config = dict(
    n_head=8,
    norm_eps=1e-05,
    attn_scale=0.177,
    weight_decay=0.37,
    lr_head=0.0127,
    final_lr_fraction=0.02,
    dataset='wikipedia_en',
)
MLP neurons of a small language model. Each row is named by its layer, matrix (gate and up: input weights) and neuron, and shows model dimensions 0-95. Each number is 128 + 24 x the weight over its row's rms, rounded and kept within 0 to 255. Numbers have three digits each. A neuron's up and down rows have the sign that makes its largest values positive.
A block is one neuron, or neurons of one layer that tend to fire together. After each block is what it responds to, as a language model described it from the Wikipedia text at the highest values.

L7.gate7:126080147162129152114154101128126122150143109134116112147125150128074118166114149100138113137107116126117166145157166134190096121126099130085159143116170107110132124115098111158175147090091137115142164124122138109154110141134123122151123088160130121154127125162140120180184100115145110060
L7.up7:120130087170094139128114164092132086104099134126131138109124139191108114123113190114133081100161140087129098104139147179144156139134155119133137133129092158120146139136165089148145116180108147140146163112184146112121139162119141128114107147127133096149145137145105127140102137151135116140
L7.gate100:129121139125132122121107195176127112107122128134144131120133135109163152168110119129127130092131091083141095107104160100144146141183127117094167132158134138134073208134132113131106134140133124176156155126164095117109165183147121080127119147141090138140134145134174141109119138149171115118
L7.up100:124123128151090162114159119109113106141124139104149147110180135138145147143149131110158122137097153142163112155136162074145095108144194107170123103129109149138092175139103102125113119145101123173121138134150102142111117125125153110139151124110143119119179135100142124089105136134117100146
L7.gate326:169188136111102144140075142135152118183135114140188138171090142108124115131155130093162109110187095112160140137147162119140124139115114151118153138130175127120147154173125136148166111120099115144149133155141118117091129130160121132169161127127159133101111112137118075130126175088096116110
L7.up326:140156118169133141149120149146075117178152128101127160126121193143087159112111140124161124101130123137159127177166124154126133081148163117149111111138138144114172172134160089105116150140092109099130128164103147120127153128099087138125139150133106095128167136130149146155115133122124092107
L7.gate521:142143134164156161113138198163133157131136138103120163110089170223097144098086128141141127145117123120135156201154140085105141101135146089090124132129121102103107142134168123134171144121130114130147137145113136149068149121144123109085089122128137143107149089130111174149137132132118123157
L7.up521:119111125132165122169134173178139137145140171098150146128105131142099152135140127139193108098140125094159133147142136137145136103141128145098123138127162172134127160110166185117128144136103111105088106132114136127130084120160160118145099153143142101135165174149200108123108106152123120085
Description: Last digit or digits of a year split into pieces, mostly in table rows and lists (199|7, 198|6, 202|5); more weakly, mid-word pieces like Sing|ap|ore.

L4.gate381:156141138136126110073121156139148135168124129157159110084108123103104114137139112159147133111099123080144097115111109123154160144121100124164100148169144166121160142121120100097088129168103118104139112131144121121125139095104093155140136096109163111116147137117120154097120101127144104094
L4.up381:100118159107094156150109163094140140129117132130110143146132126116166133080107142121137121118132135114137129159095093105096121132129130121140109124113118116137074150155105109093160116178155150140118092095117097139137059096120144104117118107108122126163120102116073111093135116170180097109
Description: Tokens closing a structured slot in Wikipedia infoboxes and openings: the 2 in km^{2}, is after a (born …) parenthetical, table numbers, closing brackets, plus mid-word pieces.

L3.gate51:083081150120138093097073106128136118109118125143097121105125089112159132087121136101156132110131156103135085129136186130132106138112082132150132158095122160118100186108079118138169130128140147110145147150115121121133119166130090119150126142121113096144168125119141123121146161100183136105
L3.up51:060105134144122089117129106141104119150140151148102142092129093092116178120157123113141137128157119103123111138133126116115114138118098103128134135157156119114154119094115117110106104113145151114154154116105147143099120129113138149125141119132099141118132140125169109103108153144150144162
L3.gate69:093108140148117120111119139152113130125113116106154137127115153110113140126092124117196075169105144149082124124128119145154058057124110161137156122160127149109192112125112142113105112165115150134153121151133124127117065125144158123110131121118113120165171131116074107100178127111128125160
L3.up69:140091109154110098112127152115116129147118142165108115138150110142134180121116155118148141091132125094121136146166144150147113158101105119113133140184122128102127201130123094146140176133136133081152107123158102149128126178127132111129108087113146131086082127116142158144133117125180131114
L3.gate105:142075144158118102112135079128132100131124180134101123125153151144094144146098101109169095091136187116118144148163157122112105128137103120098120111169147109104161109162095140158147104109114146120129105143095120145125166118162142107121120117139081143129112136088157186106169150176163118159
L3.up105:126120136114111152179122117139134104136161152103090169188147127066124108096128164130092119117125152069105148084125126113124146128148128140133126103140107147143199068150142102110121110093162140152120145122107119103134151077105090149128145101166102130141110139129132153143122103134097143151
L3.gate122:149137128140161145146120152111074065128164145091131084149142139118113141112140144116099169103161144147161133152152109122126129159178137096168112154146097107143097125104090152144118133118153144163109145130152117151175115166137154116136133114178152133126156137123138124190121155137100134107
L3.up122:106125124156131134089107136106116127140119151135097120168149149143156164086182104131129145155117127123150160159161099149114120122127121108115131135134126147137063163130118166070117117115122127155117179117174123168145147156094153152106123119174146168106091104138157120127138161143107109121
L3.gate157:119130152128109141144140155072163164128077125169099137166127194142165130141116122139160112146128132132148124139160123085110093144145082155132156129138106151089110138138116102126164159165119131121121088136151120143159124132150140146102130069097110096132147084085117156101145110127133120171
L3.up157:107112161145085153124127131137073153145114120104147134092176136145103148110122160129128103163133105162120079124137132099134104101150129127131147127196146106123131154140111169122126132145130153143100116138148097162126065084079112131099138115108147093134092144107120100129121150153151134143
L3.gate238:131129137101120166128095153176129126091120138150122133143143125111152143108129137057155113111123111142107136090103160137161114138144144122173140160138086125149122117108170139131093156135175123160091157103140162137162129130151148140101152133170138143114108103089170116115167166134149147137
L3.up238:118156133138129169152103129094110143060120169111142121139139149082157130107135144132112109167115141168119132108076117092109085112134182132167135120097080175144150140124093156163100108136177119117145135155128139148166157157149142149109131149146103133131115126127119101154134098096105115163
L3.gate269:154112121149126124120120156135099084098162102109169140100085129087118137111109189147135127133125156123127075105160106126129131147100122086146131122138081171122119091099135137136139175158144141163134127134158072150191107125137112133123149123110132104118157113117142148136117094163183124075
L3.up269:147102147117153184170084156124103131150160098117134162147131108125134142139064203135118063120161114159123122138150153143118132130082119126148111126190119120130142092104122141161146148135133134148082117127130128147157090079124139173129127128127141116109137115151151144072166146163160138106
L3.gate286:088092117149126115146190107150185137146118101131142150107090133126120104147113038109140141130106145150100121089129117139145130119113180158095106106126127110140135114136122131132140110111144136138148106116114155069115177100136093102152138119126100146161142133145157151131125140139115134105
L3.up286:159158105121150143133160121158123129153150102135113147135117097121121061143152107057094168150121117092156111131116137162130168160151145152140086091113123110136145154134128096094131145108113133127131098122140142108106155109135113099188154132112171136127100114137108144115092118139108120124
L3.gate322:108125085146114155169117143139129138151134130109139125112146114098132110157105133096116127153116134091135132150116143141110135124153077095147117115154077116116174115128149058108110112131139136100170123132186161134097146141120078127144164085098146142124143147154177100111151143130112109135
L3.up322:104117133122120144098168169141172138114097091109103148067144117142138140143122111103155106147061125163107089104139112110124127124108168161146113144123136109107149082128126133131137104145157135156113094123120123142149133107155140106137111103110109095138142091090126158140147106154172143130
L3.gate332:126126149119138129145130171130152128147132110143091127143148145143162153124121148103169097169160126128086161139110118115135125132116132121114118128166141105098122107108099120105128078125147115127144134142093123106114095193125127170087127131120118121114120138119132140109138180133109137148
L3.up332:140131133179122138123122099092119142126114113135126119116121120115145070164099146137138126166140134122120154173128157170103089108112121134133133149123189168109132156159101145123131133124126112099152145165133077135125130147146158131102128135074131113145139146115121134106102157123126095139
L3.gate354:178114155139129142120095144142075107130164116170144133129150145086106105099131149119163141082157126113130144158135107133119119088131137082082142136136139139120153175135077113127067163100153127123126132144127105142155124146155113134127117138151145125185161110080122097118157127086092139129
L3.up354:111091127134121148136087122072075126125141121106125173124208126113147113139092158154109137126149150123108152174147138118151097123115090075113103106144147140170146133148112104115152170088113155120151125127105119166150086146148094141084106123181109137163153113137143103110148110108136143106
L3.gate369:168145126157084104159110105130110142136138098127128134088116152182112123131133111127123136157137110161116140089112112150115155123150141159188109136130103115106119110135132104123128145132138150105138074117143156103143134125113157146140108119136126128079117077114101139128116119137092151136
L3.up369:127163150151150150117136157158165149127115118121115098099148084138140103160124080145141155153124119127105115155161125110125154141131105128132114131114061115125101147115122146110132142141105138118118094108144127072152141150130089094146138148102144108136157141100119119160103105123154112139
L3.gate393:148150116102150149177138116173133134108118133101146138115138150124143075112101117118124077144099133138160128175097111152121167142136133109108089113127103123140156106160132108132135160123161149164119129155144100115135114143140091156148099125160135156126125057144151141092167136107141159159
L3.up393:092132119108148129137172104129117128122122126170144155078080113109153117134155132134153118118139151173123124121166132097148125113149108123115126149180165162102145125119147112123077079135163138154103109118114115136115130158091148143107085105134099145167156143121157138105147117137118151141
L3.gate435:086125059148121199147134135118122102101107132099117106128126118106154144107143141169152079139087126125114107127094145144148098129150133098166141108158131154151162109116077105121133136122129141143105157102108140131089132120119122108111167117106130085110140115152167150106136120136139133164
L3.up435:140121122122141083106095107102096172095146137126099139151152158137100143093146113135150130152155146122168146097108157123135102124135097102138158091123115107134123122155130131130085148117085103117156129125111104168162149154136153138142125152201121169175159136153133096119122130110112132128
L3.gate629:074134123111135144152122131137192128120108107099136132137126111111101127102117112120147150106130140133154091153112151161105148147122159176143106124086132143147169101162126143073121138149145120165127163160107120159135161130131116116116150102121142115132087098111117119148130125142126115129
L3.up629:132068112094103126102117162155127146137128101114135168088114109131179136104135121157190095113100102124113098115117110160104161111127165132118101111122126087165183122120119133116115186100152133116130134097146156129117128152130117118142127159113117095153163140146133113109139145106087124106
L3.gate642:134097115115135102106128122096106133157145150140112118130089161114147105087123169124129129080134119130128134168125127106127134097110103139049097122181148144090144137157122148158125117085115134097143126100126110160102162130170140112147098107098115134098134100132120120120188113112190109143
L3.up642:158117150112109127131131092089097125110117153139087130123116129131144139100116128123155127147049130074125153175127156119128124105147107143099097135135116136100162106116121140153076106088129156108099084118155126151108139188150163090125187091130096118144123094110141096136142124080145116154
Description: Fires on the == and = markers that open or close Wikipedia section and article headings (==Career==, ==Demographics==, = Title =), and on a in first-sentence definitions like "is a" or "was a".

L4.gate447:107119141173116110142119120118132126140131114124118173151117114147119139121127170110097102140147114112153130131141126145137149073138145133106152130113181103095104155161138137180158080125153131114161104120121088148142158082137173096128111102146150141125102121173128114112140134130103133096
L4.up447:151125107200174162104155100122120113149144125129132106104086142141180145116167089133126110145104134102131117129183109103114143076149138127109118142103162106098113117127141116124130135152143130144141175122136172085116127139136069132101147137116140097116093145139151086104080088116101112079
Description: Final digits of years at the start of list or table rows in chronologies and filmographies, e.g. 200|5, 198|7, 19|00; occasionally separator punctuation.

L4.gate200:148111105099136125171138145078117142122091131126117105147150147120151145139140167151140133147152129127128116097113128122106096160141132150092175130165125165114092141086131108119165107146095119166135137150163117171174099133147162105094169109088113105116121137121147099162149105148208150167
L4.up200:146127088097148093145124124113105136118098132141140116115145176104142127168103160148133144127128143127132156178131111129084099123161143118130160117138122131138129110081143185134111139125131152152151136149130099138146115202137118050147155117122115119116109133111167123160135162131119134151
Description: Closing equals signs (==, ===) that end wiki section headings such as Cast, Awards, Roster, and sometimes a sentence-final period.

L3.gate56:127125075152155115119141114137130162129131169150108096142124107120139146112141141149084132129096138085158083150130122169171109124098173126133120134119093108132087117122098109166128130163141140145142144131125086097135113129128150126168112154123120076139105142150125148166120097141091123132
L3.up56:104165167131141127145128153157094120126129108120128120110183140122129087100122163127122109154153123092121112099115078138139127129116162132137123138123140088112116140134135131132101126137107118110187132169114136149134113155149100153124081102178171133091109161143135123150100134141118153161
L3.gate160:130168105103099138120155127153138120127127135125138141125133092152112079168140137114116131118085125101108138114135128120125100162127159114157137132176157100147097114178110162117131132119141118122129119158089153076124103135093107124104154128118135121124148121139090128147101125157090145130
L3.up160:108137094136135084099119136139171181129143145115126161162125133154163118114077113141097168110107147069167124066131141118162097165097123156124140120103155121091131122204137164163127116135138116110123111135113118098141126113132129171171102136150095182109153110145114122129118146118121155187
L3.gate177:076128143180119141127104140120124158098139115119073176154158125115127079095165099098134162116105119089102122126143128138110101165131113145148129137112125117097095118098090133128123133126129120187083158119154138125114121161131139089122136153156123100152175148108162120162166119114130175103
L3.up177:138139138142106121152159128154094123119105140096132088056164115150165141152104114142110136145085154157135130120081143153111123106093144129087156154144106148140138139108159141133095102107139097127175091124135161105108107130136149150150069140126150129131127181156113132113126159134104102151
L3.gate214:175125163128118148159077171130119136152162108120151141110123116115075108157114144125121147096125157119131148132153150136146068064105123078137122092197132116116137150145108141129135121176128138122129142152092135118151101095135106106111141133114148119156120132140107097088140135153141118110
L3.up214:149114145111098143157077125155151088147127127125102207128106158119078135122106104136088143094129159140157145122138150096112082087119159125127116118136119117118117141174109125134122149130166132109126128102132128130174158102170135136130149140127130135126112171119114151148134157139140128141
L3.gate260:163109104144139134097134107106143140163174145137084117108134161123100099130124139093127133085115116116115149090134095114134102161127107087159120132143116109135172126126145148137137141139114118120132135137115158097085120105084107139150165148109153149114107127157143123151128111143101159132
L3.up260:111115160153095121120115158138153135116138088121118105124149133132150114126125126137152141138113095091115121098120146133111122111094090149123140155102164098090133147129111159143142127124113135098152113148122121112128092131111106106133091174123079126070154130154149096138129065103100129127
L3.gate271:109167094169141137128161152133156098091108147096124127139139157197141096101125118126131146136150152119158140092135126103129119146145104127116147137092130109122125125172117156138089105125117143076147126084120146122168177175161117103126107115130145140117143123131087078158136091123148152175
L3.up271:133170148156122146141118114123147089105115145121135129104125121191114091085099111105118147150147150130127128131152156134112142131138129118156146129119114133110137139106106157190142108121117117124113143100151121095157093170107130088143155097103125115140170118120107087167152118153123174138
L3.gate441:129127167118136127161113129116121146105112130056089142101157130110162159160119164128160101154122096112092093116142119109125121163160109117149120132127134132117073124106129152103136139156113145154173095124083131136134132195101129096078117112125164133110096131118131128146110153175130107146
L3.up441:094136151142152149110113137100131147120111126100102118134156090143134167128116150110147083146157078152161122117111115159121117104137120151145175152120099101118143156132161122117187125163126143105100127113103108119116116152159133122104124177082135112091133141125103118079144127139130135138
L3.gate463:123144094136146092098166102163149106112116159151116122147132158109099140115157120207086159116133140099130152104112124093132120103167117066140132129117154133119113133148112153080135098128116126139142126133101146109127128141124130153127133107170110135116118138128111123140118138139119090132
L3.up463:125138114126139126106160150157143132131126108147095155118135118130116119129113121156086124079123114123151167117172154139175064093097081106134112106131130101090107140152125121144132092101110098139101120135103150073045127135130107133078113133144142136105129122116124125108128108147103122135
L3.gate485:095135113161106126110121149147146140105151125134110098147134115126103101109081088127118154115104168111150146119116122108161084148118099125117106138108157135125187147152159130134094105134125128095120146135153125107120107128148186144122123110160082131109151104136118105098124140155128132101
L3.up485:130160147117151170098148147132137167134166111161096106132103072112137091116111100126085143127093146133146157110115117099148091131150102083140127128142129125129127152159145123107068113143119126089108146145123123087132082111109131107119107112174144138124141135140091104135120112155131135131
L3.gate499:156144151125099157124142136118138133141154121138137106155129152153168132104123117123113130120136116103152125105134170141133097139125165123174152147103127114105129151187193116154120141146110131122171136125167134098113129116145103124085112132142184099082121096153129096120150150075065144158
L3.up499:158133096168109115078145126100128141122144150150147122143127160152138124101108109146111155122121150089158153158153145122133121133159134120198128142066143112135146153152159108179097152117120126102146132112123156119120171122166083112129148140155164131109138050128148112118107161123093100147
L3.gate506:110091128129098123115138138165121113141144118122132170118155129120086085155107143121144095113129125144152128101088136118159134107086141101111153142149112079112167060129142104122131066119138112094159115103096118137141141094102137123126119103119122151145127100144129127128123187088131092167
L3.up506:127137147124118146142125172114161128142099121143155117138127106201119137103121123158096117143111125092122150104184138093139155134109117086139136122136121123097126175148114135106132180094109106076148163104111149151146120123098147130137125123097152181135135134090088119151141101111134146113
L3.gate586:140157137099133106176126133131100116161162122133095170135119113140190102155135140138155167125118097127177126156118120108113163149120139108103130150131162136088132130150147121134110122109147120094180128097096127106126149110101114185159099111134117169100131133156091181130138144145161102110
L3.up586:096136120112123088124106097117138117103144154180133137134144109118159148153131109159176145126115158124151151128090133104113132124146128110145129139097121206086125134104153124126113064108150132131145122112117103132121139116104138144162141133138096169111133132103092127142129144141168128130
L3.gate615:122139174159090136083128139137142080105115138090195106128107104125121084123157110148117133158120140077152128081086139155102099100108124142118161105114142152131107130144103158162107095152131138094151095151095138137145095107084130123116150159147108119174081134080186122136113127103166101146
L3.up615:103122115186140075128147096097100118132154121146146106127104090116151093118163117165122154132147108129158103109133161124128113137122112077138127161154131106110098114150125123139116115108094127099192144133121129121118150087108124134170126134207126145092159128147187124150133124105140112133
L3.gate622:197139167105128129171104103159132102127147128151166144146132122147117107096099154124183124145137113121106082088133139132123108080097166168152137130097165132139146120140095112162117141131139116066112069135101096132124136113153140135124123153103140141149113094132096117131135118102142140115
L3.up622:114115132141140132141127085136108135149129141116094109119136165150129132095118124067131147119171150142145096130126127090151151153148117147115139134141134117109094089142141146132118120111113104135160139131142156152129153129078182108132088133146152125087122108126122134141154082148118171113
L3.gate645:141129180091104154092163150114163115147162122129105124138096137137134101163143120109142135113178134123130135146109132132121152165118130121128133150140091115130099126141086138126176154121088132149161125117117137133111129090154121151104133139120124137122122124118087108127129075127126085119
L3.up645:177152145109134111109149120084107131164131113100123138134093117145139131133127127120120151133157138134174103129148134110134171156111105110146127125108162121068095125125115160121131133116148102111125100101101100092133102128147152138129119166140094161087108117133134118150103143114163123052
L3.gate655:134081128126127124148127122133103104108076138136156116155177167162114140140143125142147112110150103129096106099164127143095161096122172183112089121087132122116128084134113107139128126111105113135127106103128144155126137112171113096148170126126097134144073143119129136114092111127114087154
L3.up655:131084136126150130151145104120124095154135191129140122120138109104135123130155188148131113084099063107101164133144110169100159123131158188074127125141108141105118091103121110089126121128119123154121125132159133127105123109106108078143131106113144102116145146121126139110130123133102112159
Description: Tokens that close a named subject and lead into its description, such as "also" after a subject, ")," after a birth year, or a dash or colon after a list-item name.